Weights of a small transformer language model: MLP 448 SwiGLU, 7422 steps.
MLP neurons of a small language model. Each row is named by its layer, matrix (gate and up: input weights) and neuron, and shows model dimensions 32-127. Each number is 500 + 25 x the weight over its row's rms, rounded and kept within 0 to 999. Numbers have three digits each. A neuron's up and down rows have the sign that makes its largest values positive.
Before each neuron's rows, "fires on" lists the tokens most often at its 100 highest values on Wikipedia text that the model never trained on.

fires on: "in", "on", "li", "ia", "é", "le"
L3.gate430:521464445459494515476490479470474535479461474509481499507468472530492513510529524500494462484502485454512505515471466495446493508467510516515508510513499501501498478458488486481480491502511485533509487501442476463469494513437510481521482492496539520466515501519496509563509507495557499496
L3.up430:509542515512463521463480494501486543518512494499488499512508479507496499469529548485482513522518482552531519531491480505478488421452516519520493529485470487490514525473496523492505475502481490503504495515504487543475459511468482450536476478483495483484474500544543532473488513482528501504

fires on: " /", "}", "s", " in", " mi"
L3.gate200:476529518503513449476523481495480486498504529460479540532513507471523520519483455535519487519532481472506508490510524489456522488514505521497495465527471520482483517529531504507500472490479522495494494583499486521494497529519504446517500491518512497542457496510503522488456493525533513459
L3.up200:512466527541454461467511476517519470483490509506475568577486460454523471504522528503507522519474468496476480501483505512533491521540529543497501478473481491471525514480475509495494481483475494467451490522521466506510503506483510456507492520477513486468490456510543514514510516485505503456

fires on: " Li", "vi", " Yu", "ll", "ri", "met"
L3.gate13:504467505487517486507494480513503494499489464521510535535490516513502548476560490478495485466505506500509570566539450515536499476526489514510536515491557484511463517522482487460527494488457446480490511540533577492508507497509498535514478528502501508517463495491494515534507518510495513443
L3.up13:493499521511466500535513501515498494534512479515523571516503523518469542494473523499510473482494519531507518492496493535541500465528544461510459518544504529488472515517507469546487528499530506487467516471532511491490473463505493470476505525467473566535466475512514458553507486511520525500

fires on: "|"
L3.gate345:454508496494493497488520474489512500487477493507460504485475517505498521489519483484492514496487485481539523464496502489501490543520533491463456526453469531509528494492495526507500495484557488524517536516536494510455433452454513492514543526501490482492488477517509523454515510465491553500
L3.up345:478476490454493509524477511514478487463520507533504486501499526529516504483517510514494500497482534501536456492520501484496498505458522499512471494488509541502507475511519487573498502497492524474479509550513527464523480463484503471529545510477484534556516461528495439480502496526510512467

fires on: " as"
L3.gate219:501506523519490520504470466498488479466487488519492528518500498508505505500483502492560470467518516481485491486467494534490509532499463540509509493502484524477523514555463481530494493551537468499472485513528481505491497506540486455490450468540513500560531453476528499528504536512521505462
L3.up219:538498519506519500504520487516507507473518518536490452519471522518491511470470508496492546469508514506521513500494527530518501496458458504509457477491497513528504493487486434531492548512512480510513497539514511498518487477534486486474504513491537530521511504492513459500485518556486482493

fires on: ":", " November", " December", " October", " March", " June"
L3.gate149:545532501462532543521517505511518480473516474501485520506486514501475472529489547512494497492525477520548517511533488518489536464485522499473520482512498557473471500510503532491463538561497459480538486511507529519488484489469470502491508476504535498434502491504522503467470533514488470489
L3.up149:503496492455477510549511527486510494468512515493513526451502511483445479475490499475485497533464555481475551463521493514483539494526506522489543481492521506487473546498527521458498504552507465458478473556515478549504527512510535504478532502492491511510512491510451498491515516495523511503

fires on: "s", " children", " people", " there", " patients"
L3.gate0:470472483484534504519514481502508506483500519464451515491527480483535532500493517505487495539563484499539513507498501503491506472488488496473526486500515510515486507513418485470484531510509455501517509538554527464520535510482488556494478480473483484490466511515510550480486537464469506493
L3.up0:521501506466497551478498506487486437523415486487495476456473490481514530490517485500471537481507500496484469504538516495499536540518545508476524466456477473511503471502503498492464467488512484465486488488512487459526464510515573530498486505477457504545487469503495510524489499480491522463

fires on: "'", "-"
L3.gate152:496514481499514528502478457530483459478513509465492495492495467507482513444515460487500513536537505500552487499546512488495506494466504505499507523470519477485513490533500496472514501488515562490499488512554472520509485499476466459465488455462495451535520499506507500544525473496471484533
L3.up152:511502503535505516491520521514496518480525478491521481466472474481491490524487482503531487462494512472495510470530490532460485478486496520530496507490502508498544536459480520462486470509562496501502503465474442497531486408448523524509473528475488493468504474480530497453443502550502489505

fires on: "'", "\""
L3.gate358:488510476516467502511516487504523502477468516477474524531488500508524541418498539503478497543536497497489485477460515506518468550498546503509468490517529513504527479502496509454486500516483539486525504508534455493498560506481493445534500464484505457487510500522502549499525510450505518497
L3.up358:503488516515508492524515509511514498444476496484502473521539460521489478480533473513525525515517535539491511491525496546520517509481502523522506495542497535526472488479496465442514528499494531497532531478477468516470493500529553499487497483504464493539497493465476506515540484496445470526

fires on: "ist", "s", "n", "ian", " German", " Greek"
L3.gate135:472553489465508493513527514462482541454485496490496479482504503480523478491533491535478456555526512481504483500494530524500541462471515505502499474511532506536492499485484469433503502480532523533508504489508505508499506469506494472479522468502499513498462514491527484473499449501478481515
L3.up135:487570522508507484496466485472477516487532536556543504475516527531462507526529566523474498477500523501526520533494497498522478513496512474433510518462447518484491498472527517495517486521504499463515530505510507535511516488458504526482465486512531532508523499443534511469482516511545523479

fires on: "-", "de", "re"
L3.gate277:502515508476453567500512480512501504513505496490539508513491497471515470511535452482523496503514505461458502533478472476498487519474455501468502513533485460450484497528516498499498532505491497535562472489520466521488488483486460531463470491522532538509470491435485522528494494475506495497
L3.up277:506532452495508512455501494497525456507482485525494498484505468535494496505523481482484523493496499530498519484485494530477526497497479460476514522521466555515484484523524522500488491527545540504489543511470492480461490493523511506460496500453492491527492505450484502481491477537527542512

fires on: " in", ":", " mi", "age", ")", " place"
L3.gate156:530485528556483498504499469530541468488487511528442541529499527509519496484488539514500517519526502463480490469469460524539493465484511504482470528462507505489496502498549507507502520548486515514518487541523488457516521464485447483504522474519521449449507456493545492517517499525487514464
L3.up156:517478545536487521506539486496490529536518513517466498523455479502473509508520530475508480509506499490498482470529444474521489465507479525507482486445440522494478431495476451499492489509524516481466485543522466557490521482491533493506481486509454481455522503534552513530483479470495504510

fires on: "th", "y", "ty", "-", "h", "le"
L3.gate350:529513500493457515519505486529568510507484540435491478532491527503478494507515497527527505490494511523488518464494473517470475503525496468462521509454512521500541510497453544485506505457560515512533487448494505486521451495498499474514496482493450470538499501496442485481502514486472534473
L3.up350:512530526552488460466469534507480507476499532496494486491487475512560459514545497507500548540520503520525485532476506502518532506485480510497498454500535475509504544453456521486473478526518508489460484498496565479513483429460508484557514512469497488500494512516535512529501467551469507482

fires on: "ng", "g", "on", "ling", "ing", "nd"
L3.gate128:480539445483487487474516519467499494503570497462520500468463490505490491500504503529468532475506497479556532517495475489521532489516493520474476481485518433497524499493471480479512509488489483509535441500503495475479447521482499491490514476491499483495496524466500502533531526495502477498
L3.up128:483476540480476504494538542529484523533519519482510488527486525529471512499495492480480536472456494439464522516489485535553521494498482522497517446510536490503489466479477499499451494449480474533470470498517508522476450500498499488474526493512524485476456487509487538530528529505502509482

fires on: " T", " H", " B", " S", "I"
L3.gate336:502530496512500534556503454506495521492488471468485535505498489491500485476509528507478475537471493500459477497503549479548485498505509477542495514561488479526527503438553470484454473487494465456514459470475488528517487448514499490501497483492462521495487454485514504511526511504475505508
L3.up336:489515484519485489533498506499473522511514547527486493503503506472461524512482481511492503490498532465483496532525497539514491445478506548497454453488471516483509500489495496486466536520460464475519503489483509477550514470521476461540515516492484508461475527506489465467512493469533512454

fires on: "-"
L3.gate190:493488482510525530491560483480484471507516481543507508475537495458493545488492502517480514482470511505503529528480506488529533523499504535525504477524503520497449473509478547532543549511491477487476457512465542473484531504499493479507484512516485500486531472502538531485489511478531525483
L3.up190:490550516480504500544484512527527497517464462464530512490503518530494484518532492517449479485466488431490520486508495565522530504547486496481535521496500459477499477515536519481529485485496520457520537479501484492464519505505503497523467453455493505504485487540507522506454510518512473479

fires on: " She", " her", " Her", "=", " she"
L3.gate178:501510462524509542489504504491519480456505469504476543439490460484521472510583483494471507519512514513494495500513528490480491466540525478512523506492510507490498531483469517527558471540478466491504470472504493531455474528491482465503536528479522502512520511526469435491507512519501533478
L3.up178:550473493542514534502510483488477522460481506499500483519536484466487498499502505515454539474483474518488531502524495489509585514462510473482547492494481479481460474486494525521494504533497486481479513509513554514506450523490430502457471497485527467506464488502524540491462480499505496454

fires on: ",", " and", "-"
L3.gate62:477539513503475473541480497484505491496506558515499511541521493488506494538457537453512457475465503482489502523480500483501503511513482525466470492544506519497509488532546469501509486512485521480543495457523438504508513472514489532464475490535457493518466513495524516515479521535530488526
L3.up62:451548470499487476510511486496495487507517507528493500507498487535525483498453505497503459484450495504509515464509487534489478524523456497507470528472470498508499515509538495567539513496513518514486493442476484546522498493504466515470501453511505507513507454491446484541477517496476500504

fires on: ")", "ti", " Cur", ":"
L3.gate134:540540496542551478532494488490495507515531546523502489509477483486486515494524554514516473492545504526450528504498488489464510459520506485469512510476568484504505494504476478522502499545502521470494522531465524489459522472471469475495549532482471533519515509543539497522464499564510454483
L3.up134:517489438476476479476478557493495470535509560491502504508492491522543510492479495484478486482517509537510489498507499499530493526503493481494497506474500495505494490496466520512487494554500501484542523534492525504490515546485478522479545515474498554523482509562566501511511528454511500493

fires on: "ti", "nt", " cap", "ns"
L3.gate86:511476459557493481517531477498445534503496509485526553464479513463510507499499488487499531486509481483533517487526485495534495466487510502537487540539463556505513506495501528481506543525495474511515480509490504474508520487541470524488528511511492501542478503502508535496483478492532491504
L3.up86:516464503528481507531501539506501502506535516508525495456510495492491533490467544503471549529521478521500525514521490496488535506518521494533547528487497535503512519549503481483499527466458483535501499511464496466474471446522471501507507509470502503484505505475489505505488505477486536536

fires on: "'", "\\", "ea", "day", "ó"
L3.gate418:524489511476469470522498454519546502467487549519489519492518460516486511499511489517492526483510485483500469484484476543527520527518481455513490494498505464479498495502448455506510522518489532517491486506536467535451537484488488506527526460520514486526504518499476538579493495534470520510
L3.up418:497496524492481520505480436534507530502444546456476468452497476474501507466501504487501526473482557512483508534492501491522493499502497496520497492475525453481481483484473448478508493479452520508515484479522511528477536513507532531537514433525525472477493515545507505568490464531466504507

fires on: ".", "-", "e", "t", "ut"
L3.gate67:507545502526487516491466482463470480481504492517478497497528509503484526494491522474440496539492518512490488535508488490525491428505543476526514506469471486431497491486518498502478536465494486519527438512516508523510486525504461500513497518486536443511513527485519453499528516487500542482
L3.up67:514494504532540513522477497528513473508530476548453491527491498490467546530522453467509490496490496497546499502553454527519468474510526490472506493487513515515518472531444520454481534491501547499564544539487550482462512480526496522504499483496488485529476543484521461457483484499501482512

fires on: " all", " rel", "-", " adj", " coll", "oper"
L3.gate27:476490455488485485512451463485486469496475501528517517501496470497538475488496448510486532529496533507522514551524524483478571522502465473506520483451493458453535561491464489509523480535499479486486527508505517476511540499537519490506504478540508544487495516475498521511445481546510524527
L3.up27:515494456511520463514492480490509482450522470484517546502490486456528507519469462508486523532519462487488512552475508537477520486490494499499498476486534507485522486461454500481474495516524504433470489490501500524484516458525494456500513500546459496512529499547441546479519503523479538527

fires on: "=", " Dec", "r"
L3.gate133:484521485518508510487506439484485448517469494505448483474477506516547470521479485499491496460507508512522504483521513496501456469514516492484512456465479471472486503462523553434547501532518492484513443500557507523505490484500512495516454497523463522452529498477479472512500496486495495516
L3.up133:479477489501509488484474533504533501469504504475511535488490532499513478477507520501475553538529522471495513516466460488520519484534495480466502473519533510527511488516527503502488494449500563468522456493528454468453519529541480516484529502457516461531454517508513513501473477495505477489

fires on: "-"
L3.gate437:495506519530478493478459474500480434485503492511517471504513517501543493513514484505521505466469507527489486492548509462504502464536540516456553467502529496526515515500516502423508524454512492440502509503544525459532517503486521531517510511481454517482475502455516512475499484503447526501
L3.up437:510485512526494545487549546475529539523489500523520513489494459475519507464509495489475496503521513492518533519500460488481511454484484507502499492511540447511464520562478529523521469480456496455472506475476504432492525536505496529518474491490464451488503482498506495495508515511500479532

fires on: "-", "ific"
L3.gate210:540518487481508503494466483485534524523529524469549482507502467501537512495504425538486502457545500541498511508465511482513463505488490488481552504480526555493522502548493458469496435507507487499540520501500505486491532483473533488492493484520523485533484501537485464509511526506528478537
L3.up210:517507485503522536513491453479512509485450523483486490507514535455501509506476462509521511522488520466471515493478462525491533490502495493509529478484452465541519465489484504456482523516543522499469512513532489520535498466476491507496481495497503483497475462527479481527515499475483479500

fires on: "=", " 1", "1"
L3.gate445:478494542492486497525524509479504489509504500525479491486492512532492529509475510487492516537496523488441506483470475492492480463495549454457547513557502493484470545503521465512501494532423488528483509484501496481511475535514493522494494483496530491505476515514516509533537517500555516537
L3.up445:500456517499494509517451505507533502505545489504540514537465476514520516467487442477499497484470519475494581499515459489571468496506501525494546478515481515523464537491499491466500482540450549512485482472499480525523491499471465494504486482466534492487509477495542515517521517490528479495

fires on: "ti"
L3.gate254:452514472505472487480478522508521459495571553469517465464515512489516508501526484473499506466534490527496506480484492473515516531482502463506453469481484479501514500537506474499459529456466507538499497514473497541486505500509446483524544490500484499493510493487540515484502438540523487466
L3.up254:492482531489495474428468485448538543477502501526536508484475486474518490510550469504475448475486497517526480516510448483481475527491506465497510476496527470489474483542478517468489522484523504551484489489516505500496488489504459469483542484496519500456541468514512488494484506544532516495

fires on: "ive", "us", "y", "er", "ate", "less"
L3.gate179:489482462495522507486469528467490520481498503502494522534454582506504510493522478550518518456480491496492500500492474509527499525451500509492525529463501506502489549533476465504538525519498510493500515467509563475517510508510544500481528555510491485471510537544515516514506493473487491503
L3.up179:507460469499471456564502539463446504476509484484490485454502502507530452471544505479542505493485489513493511483512532500481509485492536526546502504530525493513500502513492513461477514476457492498475496502507526482539490529534509518507501515471529520527526479494499515469522563517500505492

fires on: "}", " mi", ",", "hi", "ern", " /"
L3.gate347:528541538564485510483546489539518467479496531493502508512495524553511532505498514535457508491490516508460510483514521488482492489509517514518493486502478500497524534542495454542471439496474530512520511564543489510500518475510500482490495503515563483479499546505513514473507464500514505535
L3.up347:508532536487499503460465487545515441480519525509488514491530534513504529535545566510514540486490468515495499504530526481520473480485499518497496517479464524469530533463492457514494531519459463489461514517475499508499537539472451467481497480448482507507502497504488496462460546505482459477

fires on: "n", "i", " Japanese", "an", "e", "ist"
L3.gate312:442509477523542502496477516467551485461538487449456475521507468482540469473560490522475502521502516487541500519465498514514490462499514506483479532491493451521482480518481501489521504500520516471480515503530507501512484485473493508454515513498507565500489483466505498449485487511482514509
L3.up312:506489516504529506545516488483525526449473506487497476496478532536518473477546557498505526513504474513503501525478495522537498463466534496532494509464488521527475540494480539489507495482524543496440489531472488552458478501548511489458471498507460503561463488501503530472483448502467546515

fires on: " f", " conf", "-", " un", "f", " impr"
L3.gate378:529467486454486531498500499500523496483519492530525471512519519483491480465478510471466479527496471479485504495532517534489531500490508501513472479517534499537497568523551455470497488499507472508495461510460569490489492474475541509507508466480472513506479492462465515493513468517484469480
L3.up378:465507488486456480505501518514493517500501460512524517509502515482519531516511456524458497495529461503514496494487469487475475523442500508513517528469497506522515533505522519505487520543479514471491493493502523498514488504432489464534505470513498508549534459526484469513459504515499460465

fires on: "=", "\n\n", "one"
L3.gate412:508500497491487476476492491522519508451465522493504485517466494499505477502489512524453484525521516461523502483477480474527485522531569517502534509500502537479500499494525507535509549492517474457484516500542534461518534491480467477557474516522512522495512463519525466492497476549521513481
L3.up412:486508487492476496533499471462539502517442472483523497536466486508504467473498524506511478496501506464503494500487482452470505513442492489500501499494498504484500495527526519455533559484486470516451457515524508555516461525508526489516501529511557490471506465491504464554545501534537505505

fires on: " |", "=", "|", " Pts"
L3.gate222:490503561503488506506509497552503525504516529510496490496511572503513446535524483512508471494489449486532488503485520531505497479522468440509501523489516502474498529457541494473530501454565457498501486511489499510472501474481476510522478494497515458496498478524495474460535489486503503456
L3.up222:508503490495472528515501504504489477442541555501547504471489461510493503561512523535524534485529484448512452484515557507435514493533491512483498498527504460506511472496493515475508496505491498499477504492509468448509469462481526516540506535504492494461494498444500531476479510435537496514

fires on: "ing", " education", "on", " production", "ology", " development"
L3.gate182:467485489498508488482496513474484511440570499480497566502457519540502530491503503445478489496524478490502512461500497509494489534454469540528523473561528513491483489477521515485520467498501485504490461515501510517514473573514496513489486472499481459498497515508505516523511511488547525454
L3.up182:452494496502532524481468472519461463474533499498523499502533515486516553493528500480517570502503469520511466498524492488520514492464496508540500439508496501547463513503496513514516486500496489530452492513526468508529479534504478532495478451516481482474469494454469520520519498445502537483

fires on: " Sp", "sp", " sp", " Rec", " rec", "pp"
L3.gate201:532485486483518509508488519447481519525522515467440497505511494558534474475468477463477477476488454470467523507498521496498487528558519522494498524483505497486476514509463503490475562496496516483548469501486473454524472496475496442563505508499499489509482511493512519558496528532488465520
L3.up201:489473499544539492493468511492486485512509486471503524491519519518463484465504494473491493496492498516458509552525523506441483478480516520510493518488496491472499498533480477496541543513440509548477521455501470488504482514511503458524486535452509511510466504481520482557479552533493499480

fires on: " Sp", " sp", " Ind", "sp", " sol"
L3.gate193:460489491484488470480463488490498522518538523509502475447522482509507499451516512485513493512475465428488495544493587483513525535517525480524514486483501458493473512495555525539536492494537490535535513474519502517477522501493460499465524485509501499472515470471465515565473490520551493478
L3.up193:513528527504476485473482486462464491496508517499506511490509512468503489506520425472486508537492463569462469521522492502520504526484545473475490447531523520510478502493456493520540496511516500500536490468463478491497453487501503473470470551495489478499497510499509464530487493474510516468

fires on: "k", "s", " Ne", " Sha", " Cha", "w"
L3.gate228:493543460511478526538501556482526492499425505485458523547509498485500477490479472511503502530503483528509482493525484481540504547506474472478467560472490540513511472517484496491513510471464534485521506495458468488494470480529551511508511510496544461506522513542467521503488492484479512542
L3.up228:472467480509519543490509486514484517496498485492509477511471524545448462547509450490472459483532505486516465542493486496503477480522472548470506467488505515476511484491500506507500540479523505535539503486509480497491467456517524503506510473516509491482500477463515464527491503458524508493

fires on: "s", " they", " who", " They", " children"
L3.gate419:506502490507486496478563509516460482499550520459489457485525485498531510514511512469469490461453467483549511488515532501515526520467530472481538493457508480458497526472465485479533502516505475482538512563507546501546496498508479516470513513520499517511507508453455515501476472492475491488
L3.up419:486487487458541523493547526512495506522478505442539487446517442504532516518455500457485469505524464474531530480471536489501578505543510495521487478483455503485497483499499504513488496465488477491514493501513498514491525529509497506508508473468554487554533501487531507521456539486522471488

fires on: " well", " int", "irt", "p", "chan", "ige"
L3.gate240:478486469519519499535507549488502501534562514513523496486497490531504533507512478479516468517533486553516533553457514471474531528541528507494518517492518461490451505464501504513483512517521502517466515495480487456514505514484484512496519492485499501487505481492504500503521481506498533513
L3.up240:513509475509484435498494499500451498529493475478529501541500467482541519484482484482489436500480483534489473480560531452516518506522542538525498509480470545561499530473487481520523501505469534524470528492481532511524509496491498526541516457499522483465476451498501503517517480506492508522

fires on: "-", " are", " has", "—"
L3.gate170:459492522534485491504478541529526500506512460489511519515475484490555500525513516495514517499534495527523526447477471505466510521488493491519497494511509509533512510527485463506489452468480446467514567512506483488526476457521532490493489530461499479519472498502453538522490530528504506493
L3.up170:507490518507550517524478557492485478507496498503499470497514514489545568480509518510475470513473510495524465538488531474478544501504443511507505474467474484530523470508520486497498514475497489519473509476495483575517505534476509502534486495529515505472537486435509524517496454499462461486

fires on: " v", "ho", "ici", "nic", "log", "atic"
L3.gate220:483507481496517461508463519491533485466530460482515530532523531546524492511509469490513511493490531480495516492508517531526513508539502502497524518490495555481546503496478507543558515508504495542526455501443479502499503538520523512479513494536510489462481509532525538494493469467467529565
L3.up220:541495498515520436477524456475508516476467474504446531510502489510501513514495520469492523537547533530510492528491512511529502446511506487450503481497532496478458499474485500509505492550479494533530506549483507520493542506506495477486521506486511498506514520491499521492527484484408518499

fires on: "=", "\n\n", " by"
L3.gate48:529541466441487469472518490480479468482525520539521530487508510529449487509474481480510481448489503494488485458482496488470480511523557505470542523462507484485497517488498491496545509574481510488484515451505551522529457494496486516504504523476500541486488481494507481513501494510465514480
L3.up48:519494508459473464460466499502513489475480532473537479534464502525524534537470496508496514479453501483460530507461525502507510501474522483529500482509485497506521485471515503491472499498466497524469473483523472487535464496463501520553501571515522478467492460506499487514510508516478540489

fires on: ":", "ti", "Species", " also", "DST"
L3.gate370:471477501492476530500502528487525518489490526525479493471497497516500512513500475475491484527489501476469547482481519495506496484502478467501483452514539525504487491498493487481510530527482525519497504524529514514503542519535481456536507481470500537509497499518558456482514484547504521529
L3.up370:500487554531486512502441522452529487438532496501492498534470521478511500526463489549498497487485515459500512511488487544497512502481480484527455511507542467481480472465488532517490500534481521473498445517484473482501510469509493531501453517522509500465508480508493472511492453490496475463

fires on: "ly", "y", " generally"
L3.gate377:551465525513474526562528493514496493528518511505442481506508505512551472479496470493475500482514469510487518475498519470482477527474523489488523494492553526518537540516471504520488482505526481478517506524464521508468518483490508557505505518535487516474531546543495493482529485505511519431
L3.up377:467472503473509484528491521486453529502438490504515497514498482504529467482508478497476525504515487518497520539517537510510487493518479532467510499484538487494515512439513531505462476474504473475497488550454490500554474499491483488537507506451477547503500506521438503450512518507489451499

fires on: "it", "ific", "t", "rib", "iv", "c"
L3.gate414:527512495501506500498528444509477504484497454499497519524515495465534481483497477537546519482499474529518512487496500473517473526513505492483499494509554473499542502565522432481488491509475529501491544492537503491512501488539508508524531563515466441522468489518481497450520487501476502471
L3.up414:522496526517543468508455483545513515504485492499516537486511507495557507485517509497491500514511466477476554457522499540467487490520500457495497503473490545488495521515513516466520516495530508471520481519560531516479473509473484457459538580497492439546468510530519483478502518544491516433

fires on: "'", "-", "\""
L3.gate203:502477500477512502482477497487489491468450540512505497479477545520493482511524497494505500529460548540483509474528508503494488473505527537499491465513513486487488495565477434495512509498497520524500502518486507482491470500514508510484509516490481463546486460463427533488530559531511540470
L3.up203:535531467476513553484489528528495480473504504498501537522484490505474504444525554493509517518530501505524520566475476530500522512495527518517548478502478479502488473540536544529513467494485486514528543506484485476567488513508504490499535547504504529517493507489491566501549487463526486504

fires on: " =", "ti", "ign"
L3.gate313:511474486507509514533498479485525463514531495478510535534447481500503482486516521539530530515448505506418540495511460526495516467517522486482490501512464511520535471545512485525496495518444507495529529487543517543509508496509510524507510495522518486502499503510521498489487521518537503483
L3.up313:516529448496530467521513466484499487516516508495550493481516477519507537495465529457471504478503503473499550462497496464501511518480512483499550510525528501501518464551475534483490497524514506529493462515520511470457501477502468495512501499488521506488483479510549495548503482480512518535

fires on: "-", " mi", " pro", " sq", "pro", " www"
L3.gate150:468486523501453548480513510484524473517462484516500517496464472533525525435539511500514502479496512479501458491479499515484493469497468535481534487524490496482443503476517465522490462514499503501537506525491516500507474492482511456534508523507526479526503513470530488497498494513487480556
L3.up150:502467505512488521504474523509512476481495527491508499476484481503476516487521500514468454482525499495490515517520509498527495465514534578458502493470495470527513458492523507475528431490489532461515523486473524516540541488523501463502453475526530507495483486509524552480486520523507513481

fires on: " it", " them", "=", " It", " itself"
L3.gate311:484521511467466478513515479488493451447453513469492499491458496481548507471516486514498473529514495489469467514516539506480540496480502468490474476572511473479522496475488511511537489529585496511523481509523497513498507479489496570507511530507501486517483506478506536554532505474499511499
L3.up311:489479479538499502494486551498486480490509494508489553505519455468487483509522504484524506518468482514450491467512537497461479461498492487512505477543478520526519543463505486527533471486495471510488503502548539523485519496516500496511508510455525510498508520481506481474521496482497475470

fires on: "-", "|"
L3.gate250:521509503473429507506507479475464463487541505501500462514517488507533517491528500509479490497496512518489466478462544494486481510514518438537493467488488507528477534492499543512506424520503473476488509530480503521540506485437546492518526532456528473439456463472478480488483481498497479505
L3.up250:525526489490499485531505540487496485464493506497533482520481510525512495448457515514477493475492510527520515488466487478509511486442469500483470491496534510489522476493503541493489526517541499476460494444515505528510515529512487528548515539469501498528554503486516468519487559499491494482

fires on: "=", "ym"
L3.gate154:511509482525482521501531465507469489506477511528517502572490484506535508549533533518467496452519523495461533486487517457487504495510501491493532473530492533505523483517502537477488462493556487502502531509500481490508493536516470525500448507505480463532482527519534489490488516492502483490
L3.up154:501509479515453481521527466521486487516503493468500501505453450492520485474500504508492541518514505453531512556501489502489496500529525430473533474449503516498475519508490492473515498537522491501523470484560520485507509549461527506491504481501502531488523457526493479524524440494529529529

fires on: " as", "s", "se", "ces", " Density", "ti"
L3.gate3:509477564526503470487515496488436497504528536522518516500536501515510504518503482478484452459516476471511507527490482507489478511490461474487544481514495522511508468534494498512450521467518437509501486486528508461518455482524521484494497520545474504534518466516538527436464501507558478501
L3.up3:447557506480453498513470536511509482502486484522524532453464472525518524508501513502485442482501519517544524502505502512504498540523464520514548554518508492482516456505460465476541522459549463514507474525493519469512466506541513536534510476498511491500522445478446466507502549527525483492

fires on: " |", "|"
L3.gate265:484503478529499538499495475543511508519498516453506502495468497512509476523543503472509520485460470543483555532512536489464482491482510426488504503464530480495508539515486455459502507491531528458478506501501528536512540448456490531533534489515506511497462496496498510505497515525442523478
L3.up265:519527482479492518485528523478516528509471516489521528478508492493500555493555512458458456503539484512533503489544523482503471493521558540528518554540511505541511501526511431490503500510512520446511499491473487481503513470541484474524534478495513467521491509522494499490497545569494533493

fires on: "=", "art", "eg"
L3.gate260:470480489513523505525539510498540444464501492563490519530466524519480519483530461496468468512515476495494503537521480553486517509568567488522505452505524518492503527530482509488518457492505513502488478485552524542471487507532481501542458491488509505519479522475501467495511500508527513510
L3.up260:478509541521506517527489557472497470460516518502514480500506526512463534521485485514512503541533494532497545519469499497441543438488496473480526482526506510517502508496543525498505505495499482500481451488506485467514541475509474482521511497510500460509452536456497476480517541469468476535

fires on: "="
L3.gate253:454504472486462504525503504509523507529497525513515494529498506530509515490508490505476491494445487452487488461525524505497489536509490432486533520469473481508505457498470543422480486495512472472471452506529503537528497481493479480488475506499521471493555535509490528491491521484492504517
L3.up253:486503491480459472512508501517525486504466537517526458499501468500542485465504514476477499471470481444501502524446549489478538496443504478501522444513520501532520471503456508504476542518479496518527496467548487521495511517467514467478505498515552494504537488452518546474509506467499552528

fires on: " of", "le", "li", "M"
L3.gate261:458475500517498513471498515505493516481515463511496515541522512513433523498543539519508487514479503485481489530500504476536462505478537510518443481492466492516482534505490465459508476458508489488484483544528532480515505488483471485518523486473492446483506495524505529504484508499523548465
L3.up261:471496447488504486484467508462555506524467514511461498482507487542515459512547480515529501527523535468520462523469518530461477510443485514490436514451478496511504518527512480491497459502500485514522472526509473505447488491481526492508442480501518505499504460469510559548475504507556480466